python train.py --d_model=320 --n_kv_head=2 --vocab_size=16384 --norm="rmsnorm" --rope_fraction=1.0 --attn_scale=0.125 --bias="none" --init="normal" --init_std_up=0.0456 --lr=0.0102 --lr_mult_qkv=0.5 --beta1=0.95 --schedule="wsd" --decay_shape="linear" --doc_mask=false
MLP neurons of a small language model. Each row is named by its layer, matrix (gate and up: input weights; down: output weights) and neuron, and shows model dimensions 64-127. Each number is 200 + 20 x the weight over its row's rms, rounded and kept within 0 to 999. A neuron's up and down rows have the sign that makes its largest values positive.
Before each neuron's rows, "fires on" lists the tokens most often at its 100 highest values on Wikipedia text that the model never trained on; "fires after" lists the tokens most often just before its 100 highest values on Wikipedia text that the model never trained on. A number after a token or word is its count.

fires on: "9" 33, "1" 23, "0" 10, " January" 6, "2" 4
fires after: "1" 29, "0" 26, "9" 9, " " 5, "2" 5
L5.gate420,183,197,217,192,190,182,199,205,220,198,204,177,227,218,183,181,191,206,159,191,204,181,186,188,189,204,227,190,199,178,211,183,202,150,188,228,187,213,185,214,213,214,187,193,196,206,149,212,194,218,202,181,237,215,145,186,157,200,224,198,190,211,217,195
L5.up420,175,217,203,219,233,170,233,207,204,249,160,207,210,194,195,187,197,223,192,192,212,204,178,201,220,179,190,188,193,208,215,204,216,215,186,192,184,179,189,192,189,219,220,217,198,210,175,173,200,237,186,190,201,189,182,202,185,187,239,206,232,186,174,222
L5.down420,200,195,177,244,183,165,203,226,234,206,190,246,223,189,213,198,224,181,186,215,211,208,200,181,176,222,176,196,183,190,225,224,258,193,214,214,210,189,183,184,242,206,206,205,215,219,208,206,200,185,198,205,211,194,198,198,170,227,211,187,210,208,215,166

fires on: "1" 62, " P" 11, " R" 9
fires after: " " 50, " (" 13
L5.gate129,209,205,189,191,213,192,184,206,171,189,203,160,190,192,190,213,132,210,193,177,200,208,212,188,215,218,190,195,211,185,193,149,220,189,165,213,247,247,159,192,212,214,199,213,230,210,201,187,186,169,176,200,191,173,197,219,179,191,217,206,186,237,162,236
L5.up129,169,206,224,193,222,193,221,191,215,179,206,209,221,240,200,217,156,180,192,173,190,201,198,190,210,228,160,171,201,205,196,220,213,207,246,182,203,202,236,193,179,190,177,194,188,188,218,200,201,221,216,192,194,203,197,216,204,207,162,231,196,193,235,204
L5.down129,205,202,197,192,192,208,189,204,189,183,197,216,216,208,184,206,192,212,209,194,209,169,176,247,195,186,194,197,210,211,176,184,166,215,220,275,186,180,192,223,183,224,179,197,171,211,198,191,161,199,210,234,203,207,151,188,210,175,195,225,210,197,225,169

fires on: " " 73, "2" 5, "0" 5, " the" 4
fires after: " in" 35, "In" 14, " In" 14, " " 7, "," 6, "2" 5
L5.gate473,175,195,200,177,227,258,248,216,169,184,218,184,181,213,232,232,219,240,236,173,208,220,224,201,200,179,221,144,192,195,220,209,212,177,206,199,186,195,187,236,213,197,187,170,176,213,174,209,214,246,224,205,190,208,171,200,188,188,238,176,187,217,207,207
L5.up473,179,230,242,195,187,206,244,236,186,175,210,203,164,214,199,231,208,230,211,173,193,226,186,230,141,200,179,160,190,204,206,232,190,206,178,227,200,184,244,202,184,212,219,186,208,207,198,208,178,169,216,223,202,152,202,216,193,240,177,180,209,228,209,173
L5.down473,205,176,205,219,206,166,196,199,198,231,242,211,242,209,181,219,206,252,180,212,212,186,207,209,183,216,224,208,202,199,174,159,206,205,164,215,201,194,205,231,204,240,192,163,202,210,171,224,215,208,221,200,205,202,213,176,203,239,198,256,198,176,212,232

fires on: "0" 30, "5" 13, "1" 12, " " 8, "3" 8, "4" 7
fires after: ":" 47, "," 21, "0" 6
L5.gate179,197,222,219,192,192,220,168,184,225,174,184,198,212,221,217,213,178,215,188,160,194,202,200,201,214,220,215,230,193,205,145,211,197,230,181,202,222,232,203,174,193,199,204,197,204,219,237,186,177,196,194,212,213,175,176,186,196,207,205,195,170,226,200,151
L5.up179,210,197,230,200,229,189,189,238,203,165,210,209,170,187,207,197,202,220,165,170,212,221,218,239,190,205,200,200,188,193,196,199,204,204,165,181,191,244,174,214,242,208,199,225,216,203,210,211,154,205,222,218,227,189,192,190,195,212,177,221,213,225,220,211
L5.down179,189,209,206,167,228,192,198,201,166,196,227,230,200,176,190,217,217,200,223,194,224,173,214,178,211,204,210,215,249,204,168,188,207,203,202,190,184,206,176,189,228,218,213,202,243,214,230,202,162,199,202,169,222,223,219,176,207,218,189,176,178,197,188,194

fires on: "\n" 62, " inv" 12, " won" 4
fires after: "\n" 63
L5.gate752,203,209,164,235,200,189,197,200,205,170,198,188,216,217,193,241,207,250,196,188,205,201,193,223,223,204,209,182,231,192,205,191,211,202,212,202,180,186,216,200,188,184,216,227,210,192,197,209,174,190,195,199,214,182,234,162,212,222,201,194,237,232,224,242
L5.up752,220,219,192,225,209,193,205,188,197,206,196,220,199,169,194,226,210,219,226,194,218,162,169,209,159,168,199,194,204,189,176,196,203,181,178,200,170,173,221,187,202,189,212,166,201,204,200,245,191,203,178,217,200,200,149,211,200,195,191,197,203,191,200,190
L5.down752,184,233,217,192,208,197,213,213,229,212,207,213,200,205,196,228,213,221,170,181,205,217,203,215,158,161,214,187,206,196,194,233,178,175,252,185,199,178,150,195,199,170,241,209,192,208,197,204,214,217,201,175,214,191,220,223,204,200,239,202,216,221,220,223

fires on: "1" 56, "2" 7, "L" 6, " " 5
fires after: " " 35, " (" 18, "–" 8, "-" 4
L5.gate63,184,252,169,215,233,232,226,195,183,169,179,221,216,213,225,210,201,217,195,229,219,202,221,217,219,183,216,188,221,180,194,206,185,199,212,196,247,196,200,165,226,239,251,196,214,205,171,196,172,192,200,161,186,181,229,199,195,175,219,189,217,211,187,226
L5.up63,225,204,202,238,190,199,212,217,176,173,201,189,193,196,185,189,196,180,199,193,186,215,186,204,249,202,187,238,177,216,209,203,212,133,197,199,189,226,243,201,185,194,222,206,223,187,214,204,204,222,203,162,177,240,190,198,184,215,180,219,173,222,195,179
L5.down63,208,191,217,218,257,162,219,200,174,191,184,198,247,213,220,201,190,191,215,207,224,194,193,190,205,209,202,200,206,194,202,189,220,197,198,202,221,198,197,232,204,212,217,220,183,195,181,226,186,193,171,205,190,212,205,194,173,210,211,210,192,173,216,205

fires on: "2" 38, "1" 12, "\n" 12, "9" 8, "0" 6, "8" 5
fires after: "0" 51, "1" 11, ";" 5, "2" 5, "9" 4
L5.gate803,196,225,226,217,205,187,236,202,191,199,231,185,198,152,211,222,229,207,196,208,159,202,174,221,228,175,236,210,169,191,233,172,174,216,203,206,178,154,179,184,210,193,219,193,209,160,196,164,173,236,171,236,187,164,236,192,223,200,144,164,195,200,171,237
L5.up803,235,195,226,220,190,184,173,168,210,165,207,229,205,223,224,200,183,200,213,179,202,247,207,210,178,207,199,192,200,194,192,190,203,232,184,187,197,208,163,207,211,194,251,173,197,208,224,185,224,208,211,167,172,222,204,215,202,218,211,215,175,186,176,203
L5.down803,207,197,196,197,163,215,201,223,182,227,204,236,191,185,223,178,226,191,203,186,205,235,188,224,192,214,214,205,195,197,187,208,159,220,188,217,178,184,174,205,219,211,204,187,240,222,195,193,203,202,184,204,203,168,226,203,177,168,177,226,188,198,176,194

fires on: "\n" 54, " •" 7, " Spouse" 5, ":" 5, " Time" 5
fires after: "\n" 25, "-" 24, " |" 16, "==" 6, " zone" 5
L5.gate626,196,180,213,163,177,197,206,212,198,210,216,172,188,179,188,204,250,191,213,238,174,210,177,211,179,194,213,187,208,220,192,200,207,183,225,193,197,177,202,192,223,211,205,226,210,182,215,198,165,208,163,172,190,198,191,242,244,233,209,160,206,190,203,220
L5.up626,192,209,214,206,213,201,223,185,213,197,215,195,215,212,213,198,223,190,177,231,233,196,233,219,173,201,242,185,216,213,202,181,198,190,231,232,235,203,212,221,229,230,206,169,181,218,173,179,176,224,187,196,216,168,218,212,194,176,195,199,206,191,201,200
L5.down626,156,200,225,189,177,195,222,162,240,212,195,188,182,208,226,213,216,204,179,216,222,180,188,210,175,226,210,239,179,176,201,204,209,216,193,197,220,214,182,199,216,203,183,140,190,199,225,216,224,178,203,217,225,184,226,257,202,183,218,208,197,222,213,211

fires on: "1" 46, "8" 22, "9" 18, "6" 7, "7" 5
fires after: " " 28, "9" 21, "1" 15, "0" 15, "7" 4, "8" 4
L5.gate35,182,226,207,211,219,206,229,214,196,207,232,179,187,206,241,219,194,197,195,220,203,220,218,200,224,214,217,216,193,181,210,181,192,172,232,218,216,188,219,212,238,210,208,210,227,203,226,220,207,184,249,206,213,204,234,215,201,218,229,202,203,198,211,200
L5.up35,234,201,200,170,210,235,208,200,199,216,165,186,212,209,209,183,189,212,164,177,203,179,238,202,193,207,218,183,204,215,203,190,178,188,200,187,206,215,227,184,171,196,218,209,187,225,235,249,206,172,193,210,164,223,183,208,219,170,214,232,189,211,187,173
L5.down35,170,190,173,247,202,212,188,197,233,184,200,180,214,212,190,186,244,211,199,222,160,207,216,194,168,189,197,178,195,220,241,198,210,199,212,179,197,206,199,227,192,190,179,240,165,172,245,211,182,199,178,196,200,200,163,202,216,203,191,173,210,202,212,181

fires on: "0" 27, "2" 18, "1" 18, "3" 8, "5" 8, "9" 6
fires after: "2" 24, " " 20, "0" 19, "–" 10, "9" 10, "1" 7
L5.gate110,177,210,168,200,191,197,205,211,208,162,172,167,205,184,198,190,227,160,208,225,212,206,169,192,218,154,200,233,206,192,211,236,198,197,197,170,177,145,199,200,199,189,191,183,205,192,160,205,198,206,207,187,199,181,209,219,193,216,205,209,172,212,218,190
L5.up110,202,199,181,180,194,227,203,198,178,196,186,174,208,154,217,227,202,185,227,173,186,192,198,206,153,188,230,206,214,198,200,197,192,183,230,185,196,208,193,194,173,177,206,187,181,245,197,198,183,246,203,170,168,195,160,225,210,177,204,238,212,202,193,194
L5.down110,201,170,181,207,167,194,191,196,233,173,169,200,183,168,204,183,201,228,168,177,170,147,223,182,240,197,198,192,216,216,225,201,229,189,209,199,235,199,208,189,190,205,189,202,189,224,205,194,180,198,197,216,227,209,194,204,177,206,213,177,190,219,179,180

fires on: " " 81, " a" 9, "1" 5
fires after: "|" 46, " |" 13, " and" 7, "-" 4
L5.gate444,189,196,229,228,188,191,199,194,200,225,173,181,177,217,206,202,208,208,149,213,207,201,210,179,193,205,187,171,168,186,179,215,190,190,159,188,224,223,190,231,176,181,201,180,212,192,165,194,207,207,223,199,182,185,191,212,242,179,184,229,195,192,163,197
L5.up444,190,191,183,177,191,190,197,211,207,228,198,212,185,219,170,180,210,201,204,189,200,194,220,220,197,182,194,229,210,209,194,165,200,192,161,204,185,190,243,187,219,218,186,173,211,214,192,209,254,203,216,208,199,191,207,243,210,205,182,220,191,189,193,182
L5.down444,179,230,218,205,188,208,214,206,206,188,181,219,248,211,188,171,234,180,152,241,205,194,175,224,250,172,205,176,174,193,205,186,210,183,216,163,196,178,240,179,223,192,195,191,189,210,198,221,193,209,198,198,200,186,201,225,187,218,171,217,188,207,205,230

fires on: "2" 19, "3" 16, "5" 11, "4" 10, " (" 7, " one" 6
fires after: " " 44, "1" 19, " the" 9, "\"" 9, "2" 5
L5.gate445,189,240,202,168,180,187,170,215,217,209,204,204,196,193,206,225,211,191,165,205,195,188,177,215,142,208,199,243,179,198,195,224,190,203,184,214,174,192,218,151,203,171,241,235,212,227,184,202,236,196,186,184,203,168,242,177,213,191,202,207,207,211,213,194
L5.up445,176,237,197,206,207,177,215,188,227,196,187,216,216,212,177,200,232,163,208,178,200,230,196,184,203,177,178,176,182,193,191,197,241,185,215,164,173,199,198,230,177,226,222,200,182,228,198,193,209,194,218,232,200,207,188,206,182,193,209,213,232,184,193,208
L5.down445,215,193,232,189,164,213,194,214,205,216,190,194,194,196,193,175,214,208,208,186,214,224,177,184,209,204,189,190,237,199,230,200,236,223,177,170,172,230,207,203,212,187,243,215,155,200,210,162,210,187,206,222,182,221,201,201,174,202,237,221,194,232,205,204

fires on: "3" 21, "9" 14, "1" 13, "7" 12, "4" 9
fires after: "." 83, " " 9
L5.gate717,229,212,194,200,154,203,203,208,149,209,186,217,165,170,210,201,225,162,211,171,219,194,173,191,215,227,248,198,172,172,162,203,199,162,170,157,218,194,178,196,217,193,223,196,193,218,194,190,195,215,171,205,173,201,208,172,235,189,214,165,193,166,185,203
L5.up717,206,196,204,215,201,209,214,186,181,231,201,196,222,226,158,175,200,232,192,226,209,202,222,174,197,199,204,200,258,188,191,208,191,240,209,208,232,226,225,175,218,232,202,225,217,232,215,182,197,193,176,242,211,208,216,198,207,175,160,229,202,232,190,213
L5.down717,187,191,220,219,210,213,197,218,201,198,218,216,221,246,178,191,205,190,191,221,173,212,193,164,156,168,184,206,202,194,216,210,216,191,233,187,224,218,245,223,186,198,207,213,211,196,235,190,175,181,188,198,198,224,211,220,215,190,197,177,202,171,188,194

fires on: "7" 27, "9" 13, "4" 12, "3" 11, "5" 10, "6" 9
fires after: "1" 45, "9" 11, ":" 7, " " 7, "8" 7, "." 5
L5.gate265,213,174,241,225,191,205,212,218,211,197,169,210,220,199,217,201,177,195,216,176,185,189,175,172,197,240,201,205,270,173,229,227,176,213,214,183,221,166,181,152,231,226,213,233,226,209,205,220,225,210,210,231,201,192,209,209,195,233,204,190,202,243,228,220
L5.up265,241,188,229,214,196,185,197,205,199,167,163,214,242,211,242,183,161,176,209,220,186,190,205,201,190,235,204,186,201,196,194,188,212,205,193,164,203,165,197,214,221,205,167,192,178,189,191,170,212,202,199,208,193,204,204,191,174,193,218,193,198,233,206,190
L5.down265,229,170,217,223,229,209,228,193,207,161,194,192,209,225,203,193,199,212,188,207,193,169,204,211,192,200,206,207,212,191,196,192,198,206,195,185,170,208,175,170,223,220,175,222,163,232,185,158,215,208,189,220,189,200,192,213,209,215,213,208,197,222,191,193

fires on: "0" 41, "2" 21, "3" 7, "9" 6, "7" 6, "1" 6
fires after: "2" 61, " " 26, "1" 5, "0" 4
L5.gate693,206,197,190,205,180,189,192,207,210,204,151,191,205,224,210,206,189,230,215,214,215,178,198,257,210,175,182,216,183,223,218,199,226,196,191,201,224,215,188,213,211,209,193,178,135,198,208,233,174,213,172,181,188,186,215,232,207,219,191,210,199,178,186,173
L5.up693,211,239,196,207,199,223,185,209,185,192,200,186,155,222,200,195,192,198,207,169,151,216,196,237,210,229,221,207,228,187,168,191,207,190,177,207,226,210,199,189,233,188,206,236,192,188,202,216,232,186,200,229,194,190,218,194,183,203,190,212,219,208,226,195
L5.down693,173,207,201,209,199,214,186,218,201,210,217,184,173,172,252,193,181,215,217,218,186,214,200,225,200,171,205,207,216,178,221,191,218,206,177,183,234,183,208,158,228,181,177,186,200,172,231,236,249,198,129,229,199,210,178,196,202,170,205,227,189,192,201,210

fires on: " " 52, " (" 25, "–" 11, "0" 4, " his" 4
fires after: " |" 34, " /" 22, ";" 18, " (" 6, "3" 5
L5.gate368,221,198,188,210,223,214,244,169,210,177,218,197,192,201,208,215,207,182,232,195,223,217,195,188,199,197,191,207,161,191,220,230,209,196,175,190,213,178,177,183,197,187,214,204,210,213,205,201,226,196,203,196,158,225,185,185,208,190,223,184,205,215,219,218
L5.up368,201,212,175,207,179,176,220,195,182,192,183,198,207,190,228,217,184,195,228,188,208,233,218,203,241,178,191,207,177,190,188,204,213,201,200,174,209,184,176,168,197,212,211,240,232,179,174,204,210,219,219,216,210,208,185,169,218,222,227,175,219,208,192,187
L5.down368,204,197,195,199,209,174,220,208,209,203,225,202,199,176,186,224,194,170,217,170,192,218,196,203,192,188,215,210,180,206,221,232,233,191,225,173,178,213,206,182,193,173,166,208,218,214,205,234,211,183,192,249,223,222,214,206,197,208,211,193,209,200,218,216

fires on: "9" 61, "0" 15, "–" 9, "8" 6, "-" 4
fires after: "1" 72, "2" 18
L5.gate577,171,186,231,202,188,203,165,210,150,191,211,228,195,220,227,203,184,183,148,201,209,198,188,204,189,202,221,211,201,210,221,226,202,210,182,190,210,185,189,220,203,194,195,211,191,199,198,212,234,192,231,219,192,190,228,248,188,224,184,208,218,174,223,246
L5.up577,185,209,180,233,230,205,206,234,194,186,238,206,231,181,171,177,203,207,199,187,162,177,208,191,217,210,203,199,228,200,187,203,165,226,167,171,196,186,217,172,187,194,170,231,161,202,179,182,222,235,209,228,194,216,216,201,200,190,211,198,189,190,216,197
L5.down577,187,195,186,195,221,185,184,203,200,251,221,222,201,188,238,186,184,197,196,227,160,174,242,198,186,210,217,186,192,201,199,169,226,205,193,203,180,170,204,199,185,176,189,218,198,190,190,209,181,192,180,213,186,191,174,205,194,224,208,250,213,190,187,197

fires on: "2" 17, "3" 16, "5" 15, "0" 9, "4" 8
fires after: " " 62, "1" 17, "\n" 7, "3" 5
L5.gate112,203,201,210,173,202,175,184,220,230,212,216,189,192,201,182,253,204,181,197,163,183,182,195,209,184,172,173,178,198,171,210,230,226,207,187,189,197,186,184,180,204,190,210,216,221,223,171,215,233,230,197,233,205,204,186,210,161,200,200,219,185,147,198,192
L5.up112,219,203,180,224,171,201,188,214,201,236,181,223,201,203,215,228,207,198,205,207,204,196,227,205,213,183,179,195,168,206,207,200,225,213,206,217,204,243,243,176,187,175,218,210,212,169,195,179,162,180,207,214,166,194,200,218,185,204,212,176,223,168,206,201
L5.down112,211,208,155,219,191,228,218,220,182,192,184,213,217,220,191,256,222,200,204,202,188,212,203,195,214,238,200,200,191,234,208,203,207,199,209,207,194,207,184,184,221,232,204,215,175,178,182,198,170,239,221,180,194,231,175,236,154,209,203,175,226,207,177,204

fires on: "\n" 56, " |" 11, "1" 5, "." 5, " " 4
fires after: " |" 59, " " 11, "1" 8, "0" 5
L5.gate435,252,191,223,236,180,199,195,212,197,237,209,236,200,232,212,226,184,239,190,175,191,206,209,194,226,198,238,215,165,214,206,185,172,205,197,246,210,198,191,197,204,208,220,207,175,183,205,199,198,183,206,189,188,227,187,207,237,234,229,197,201,184,212,226
L5.up435,176,233,230,237,206,219,180,219,216,177,184,205,189,185,180,172,191,192,192,178,204,200,195,145,224,191,248,201,214,220,194,204,204,204,189,160,225,188,213,183,191,214,180,217,208,190,184,178,209,214,194,220,174,199,194,205,195,173,212,213,218,189,217,177
L5.down435,225,208,184,193,156,188,193,172,182,212,222,186,202,177,212,178,205,197,206,226,186,226,183,173,190,209,205,220,181,195,182,200,224,194,214,213,167,179,216,223,218,173,222,205,202,239,203,210,181,178,230,216,183,167,204,161,203,192,216,203,231,189,166,218

fires on: "0" 19, " |" 15, "5" 14, "2" 14, "1" 13, "3" 12
fires after: "0" 24, "9" 15, " " 15, ":" 11, "1" 11, "5" 7
L5.gate392,185,193,194,194,188,214,177,223,208,155,193,209,181,188,193,180,217,183,190,209,201,206,174,231,182,187,183,218,215,200,207,193,212,181,201,204,201,191,205,215,245,232,245,171,183,207,205,207,214,232,190,193,194,192,202,190,190,219,200,205,232,219,232,209
L5.up392,223,198,263,211,172,187,178,191,204,201,181,214,232,226,183,174,215,236,184,187,183,177,201,178,212,223,177,174,189,205,201,209,233,201,182,194,182,182,191,233,182,197,196,180,217,183,203,203,169,196,197,212,201,193,226,190,194,212,179,177,231,218,193,215
L5.down392,219,194,201,193,212,164,179,226,187,217,210,217,228,201,187,186,202,183,195,180,179,177,211,162,195,240,219,179,198,172,234,195,224,200,169,163,211,165,195,181,210,209,159,211,232,207,193,189,215,211,212,243,169,176,193,217,202,233,190,210,206,217,210,176

fires on: "2" 25, "1" 24, "7" 8, " " 7, "-" 5, " to" 5
fires after: " " 51, "9" 15, "\n" 6, " on" 6, " On" 4
L5.gate707,212,194,190,202,224,198,207,182,196,183,212,201,181,226,185,183,221,191,174,208,205,190,209,199,238,205,188,195,204,204,209,202,165,190,208,212,173,199,206,226,213,127,185,185,195,208,172,161,175,196,188,210,200,181,180,194,201,204,220,210,202,202,202,242
L5.up707,157,173,183,196,187,212,197,183,193,192,172,196,189,158,221,212,156,200,213,197,183,224,204,184,192,221,242,196,201,212,200,209,222,212,195,201,187,194,198,191,186,218,179,185,250,212,192,195,166,226,188,212,210,226,230,184,213,181,211,187,173,191,211,186
L5.down707,216,193,194,183,182,191,226,218,203,189,191,192,174,195,221,226,229,207,197,184,174,204,175,223,182,207,210,219,266,172,224,206,197,191,175,210,203,202,190,167,203,224,223,196,238,195,186,199,173,177,191,191,204,213,233,193,190,219,181,194,181,188,265,216

fires on: " " 28, "1" 26, "9" 9, " the" 7, "0" 5, "th" 4
fires after: " " 27, " the" 18, "1" 11, "9" 9, " early" 8, "." 4
L5.gate273,191,213,187,208,207,213,207,184,203,198,184,184,170,196,211,253,230,206,204,227,172,192,211,190,210,198,234,166,192,220,198,200,194,197,200,192,221,176,179,188,213,187,168,180,206,200,178,230,193,167,200,205,205,197,189,207,199,185,175,234,200,220,173,199
L5.up273,204,200,205,204,179,199,193,158,223,207,199,211,150,181,227,219,171,228,150,244,236,187,188,208,202,218,228,176,225,178,237,194,183,216,191,188,229,152,214,199,201,188,185,186,197,238,173,212,195,230,211,206,206,174,201,192,193,229,160,211,203,230,207,226
L5.down273,229,203,194,206,215,159,186,189,208,220,191,199,161,194,166,228,195,199,157,191,186,184,180,208,192,222,194,178,219,214,223,187,181,183,186,171,210,174,164,187,205,190,191,220,200,254,167,195,168,179,170,195,208,203,209,187,176,237,176,205,219,220,214,223

fires on: "\n" 75, "°" 5, "–" 5
fires after: " |" 71, "|---|---|" 5, "2" 4
L5.gate643,167,231,217,188,228,192,209,210,215,207,173,183,164,216,228,218,211,189,197,213,175,189,210,210,187,201,161,176,187,205,199,186,221,199,207,201,190,217,195,206,222,208,188,179,179,209,220,155,202,213,182,212,190,210,243,179,215,208,212,199,203,175,180,241
L5.up643,215,195,182,191,173,204,191,189,186,188,220,185,201,179,187,191,196,176,202,233,224,183,172,239,206,167,246,218,202,187,199,230,202,200,223,176,213,185,209,233,193,217,216,199,216,184,205,179,183,213,201,175,206,197,196,238,218,195,214,212,212,191,189,225
L5.down643,173,202,202,174,195,194,203,183,198,225,191,182,187,212,217,203,171,175,201,218,197,171,189,208,208,193,196,218,183,214,192,225,190,218,231,197,202,206,219,234,183,233,215,164,213,191,239,219,185,201,200,200,189,209,194,219,233,185,178,188,220,197,169,209

fires on: " " 66, "1" 17
fires after: " |" 65, " " 25
L5.gate253,220,175,192,205,203,171,216,169,177,196,198,219,207,219,180,228,198,198,222,169,196,227,170,182,205,201,213,184,203,207,235,202,176,189,210,191,209,201,205,190,219,215,245,199,201,196,226,192,184,240,177,198,210,193,191,188,219,202,193,178,234,168,179,220
L5.up253,200,217,141,200,194,185,173,191,182,229,200,170,187,185,206,240,168,199,187,175,212,184,179,225,245,187,169,196,205,203,170,188,174,236,213,180,246,197,192,207,208,229,191,205,191,209,187,184,208,219,226,202,183,219,211,193,192,197,200,179,195,195,214,191
L5.down253,256,203,206,188,203,213,228,183,200,210,193,201,135,191,218,222,148,199,195,207,169,191,193,221,252,227,177,216,193,194,198,194,192,200,220,171,195,213,211,188,217,244,214,197,205,252,246,204,195,168,201,192,174,265,210,192,230,202,183,217,175,190,196,195

fires on: "1" 34, "0" 16, "3" 9, " " 9, "2" 8, "8" 7
fires after: " " 33, "0" 23, "9" 13, "–" 13, "8" 4
L5.gate124,208,204,183,188,203,219,182,205,183,195,206,188,230,214,233,209,219,210,205,226,189,233,194,223,173,185,182,186,181,211,188,177,200,214,209,221,159,156,179,182,204,206,163,222,204,225,194,224,214,198,162,197,215,171,192,211,200,188,234,192,174,170,233,220
L5.up124,229,207,228,197,205,191,169,215,180,183,190,214,225,204,190,200,180,188,184,251,193,214,190,201,187,202,201,208,211,209,195,161,218,190,187,170,197,165,210,220,189,194,174,208,195,222,166,216,183,221,212,196,210,199,178,211,182,197,234,171,204,212,205,215
L5.down124,211,184,194,166,215,200,175,195,215,225,200,186,211,178,193,211,172,185,181,204,196,217,213,178,215,188,206,165,152,187,207,229,191,184,229,209,199,155,183,190,242,176,199,202,213,212,179,170,222,224,194,204,208,150,186,194,206,201,185,191,212,211,218,202

fires on: " " 78, "2" 6, "com" 5
fires after: "|" 45, " |" 10, " " 8, " on" 7, "-" 4
L5.gate684,210,165,217,205,161,209,206,195,266,205,209,184,191,228,196,176,187,217,186,230,191,172,170,220,210,200,206,200,153,169,218,196,181,187,175,172,208,223,205,195,169,197,216,184,194,229,193,192,165,206,188,193,196,196,212,228,188,180,181,215,196,194,165,204
L5.up684,217,196,217,187,207,207,214,209,207,226,183,175,195,220,217,178,212,215,217,182,180,197,183,213,215,183,193,223,214,229,221,195,220,196,232,214,219,193,213,226,200,201,202,202,183,212,210,197,193,196,197,180,195,208,165,186,203,171,193,229,238,188,209,195
L5.down684,189,177,216,192,193,186,218,207,190,195,191,153,188,183,225,196,214,207,198,193,217,203,220,207,190,193,190,218,217,232,234,200,189,216,189,185,221,233,230,206,245,200,187,207,201,222,218,190,201,195,217,234,181,210,189,189,205,192,191,242,209,180,171,216

fires on: "9" 34, "1" 18, "0" 13, " on" 6
fires after: "0" 31, "9" 19, "1" 18
L5.gate89,205,148,201,151,229,216,198,207,221,203,210,207,253,209,173,228,179,215,163,218,199,224,171,198,175,206,215,170,224,185,213,196,207,181,207,200,196,211,193,194,188,163,181,209,207,197,189,194,190,186,223,200,197,207,204,198,169,216,202,195,206,201,229,194
L5.up89,205,209,235,172,239,192,235,190,204,183,198,226,173,217,196,190,204,210,194,217,175,233,208,221,196,166,199,188,249,192,208,193,199,191,192,188,219,159,219,166,192,199,196,196,181,206,177,198,175,204,238,203,205,206,229,202,181,204,244,164,228,227,209,209
L5.down89,187,177,232,185,215,203,183,199,207,161,168,194,224,221,222,205,180,225,202,197,197,205,194,204,222,234,211,179,211,197,195,220,188,198,202,194,188,235,211,171,216,203,205,208,194,209,195,205,177,221,201,201,199,208,205,211,192,200,217,204,208,210,218,159

fires on: "0" 58, " g" 6, " rec" 5, " c" 5, " st" 4
fires after: "2" 36, "0" 17, " was" 4, "," 4
L5.gate380,218,180,196,215,204,186,214,138,230,163,181,200,215,198,182,228,207,192,186,232,177,216,211,231,225,194,187,174,206,198,157,207,203,195,188,224,212,240,182,203,214,193,191,190,192,177,225,225,219,171,165,257,208,216,192,216,199,253,171,179,185,220,202,199
L5.up380,220,214,222,205,185,193,227,200,194,179,166,187,217,210,188,205,189,261,191,166,207,198,190,226,212,218,177,204,244,217,214,209,214,206,166,222,186,176,199,223,199,217,161,195,196,194,213,231,204,183,229,198,224,157,205,252,210,184,205,219,225,179,193,193
L5.down380,203,199,190,222,208,207,211,173,175,200,222,190,221,212,213,193,197,202,218,209,192,227,201,197,238,174,209,168,206,203,188,210,216,241,226,190,159,220,211,192,213,199,205,201,194,146,231,202,187,181,235,202,180,220,179,173,201,232,192,164,202,216,172,219

fires on: "1" 32, "7" 23, "0" 18, "9" 9, "5" 5
fires after: "0" 34, "9" 31, " " 11, "–" 8, "," 5, "1" 5
L5.gate294,186,201,202,186,201,207,207,199,155,188,198,187,197,200,177,208,203,200,207,183,181,208,191,143,200,197,201,186,206,209,228,205,185,172,232,204,176,222,185,210,200,183,199,203,180,194,248,250,248,182,177,190,186,171,213,208,227,227,228,178,181,216,204,188
L5.up294,221,195,242,194,221,190,182,227,211,233,198,163,208,219,197,217,197,171,196,190,166,189,212,171,210,180,185,218,181,182,197,216,191,218,221,211,207,226,191,221,187,226,186,197,193,207,233,162,198,191,207,209,158,185,222,189,203,176,239,201,186,225,224,207
L5.down294,225,151,197,170,204,186,191,224,178,190,179,225,236,239,216,210,199,205,198,202,245,166,213,224,216,237,221,174,188,203,193,181,191,204,209,215,223,162,205,166,204,205,193,186,207,260,161,177,174,210,219,175,218,219,214,201,219,218,229,227,209,216,199,214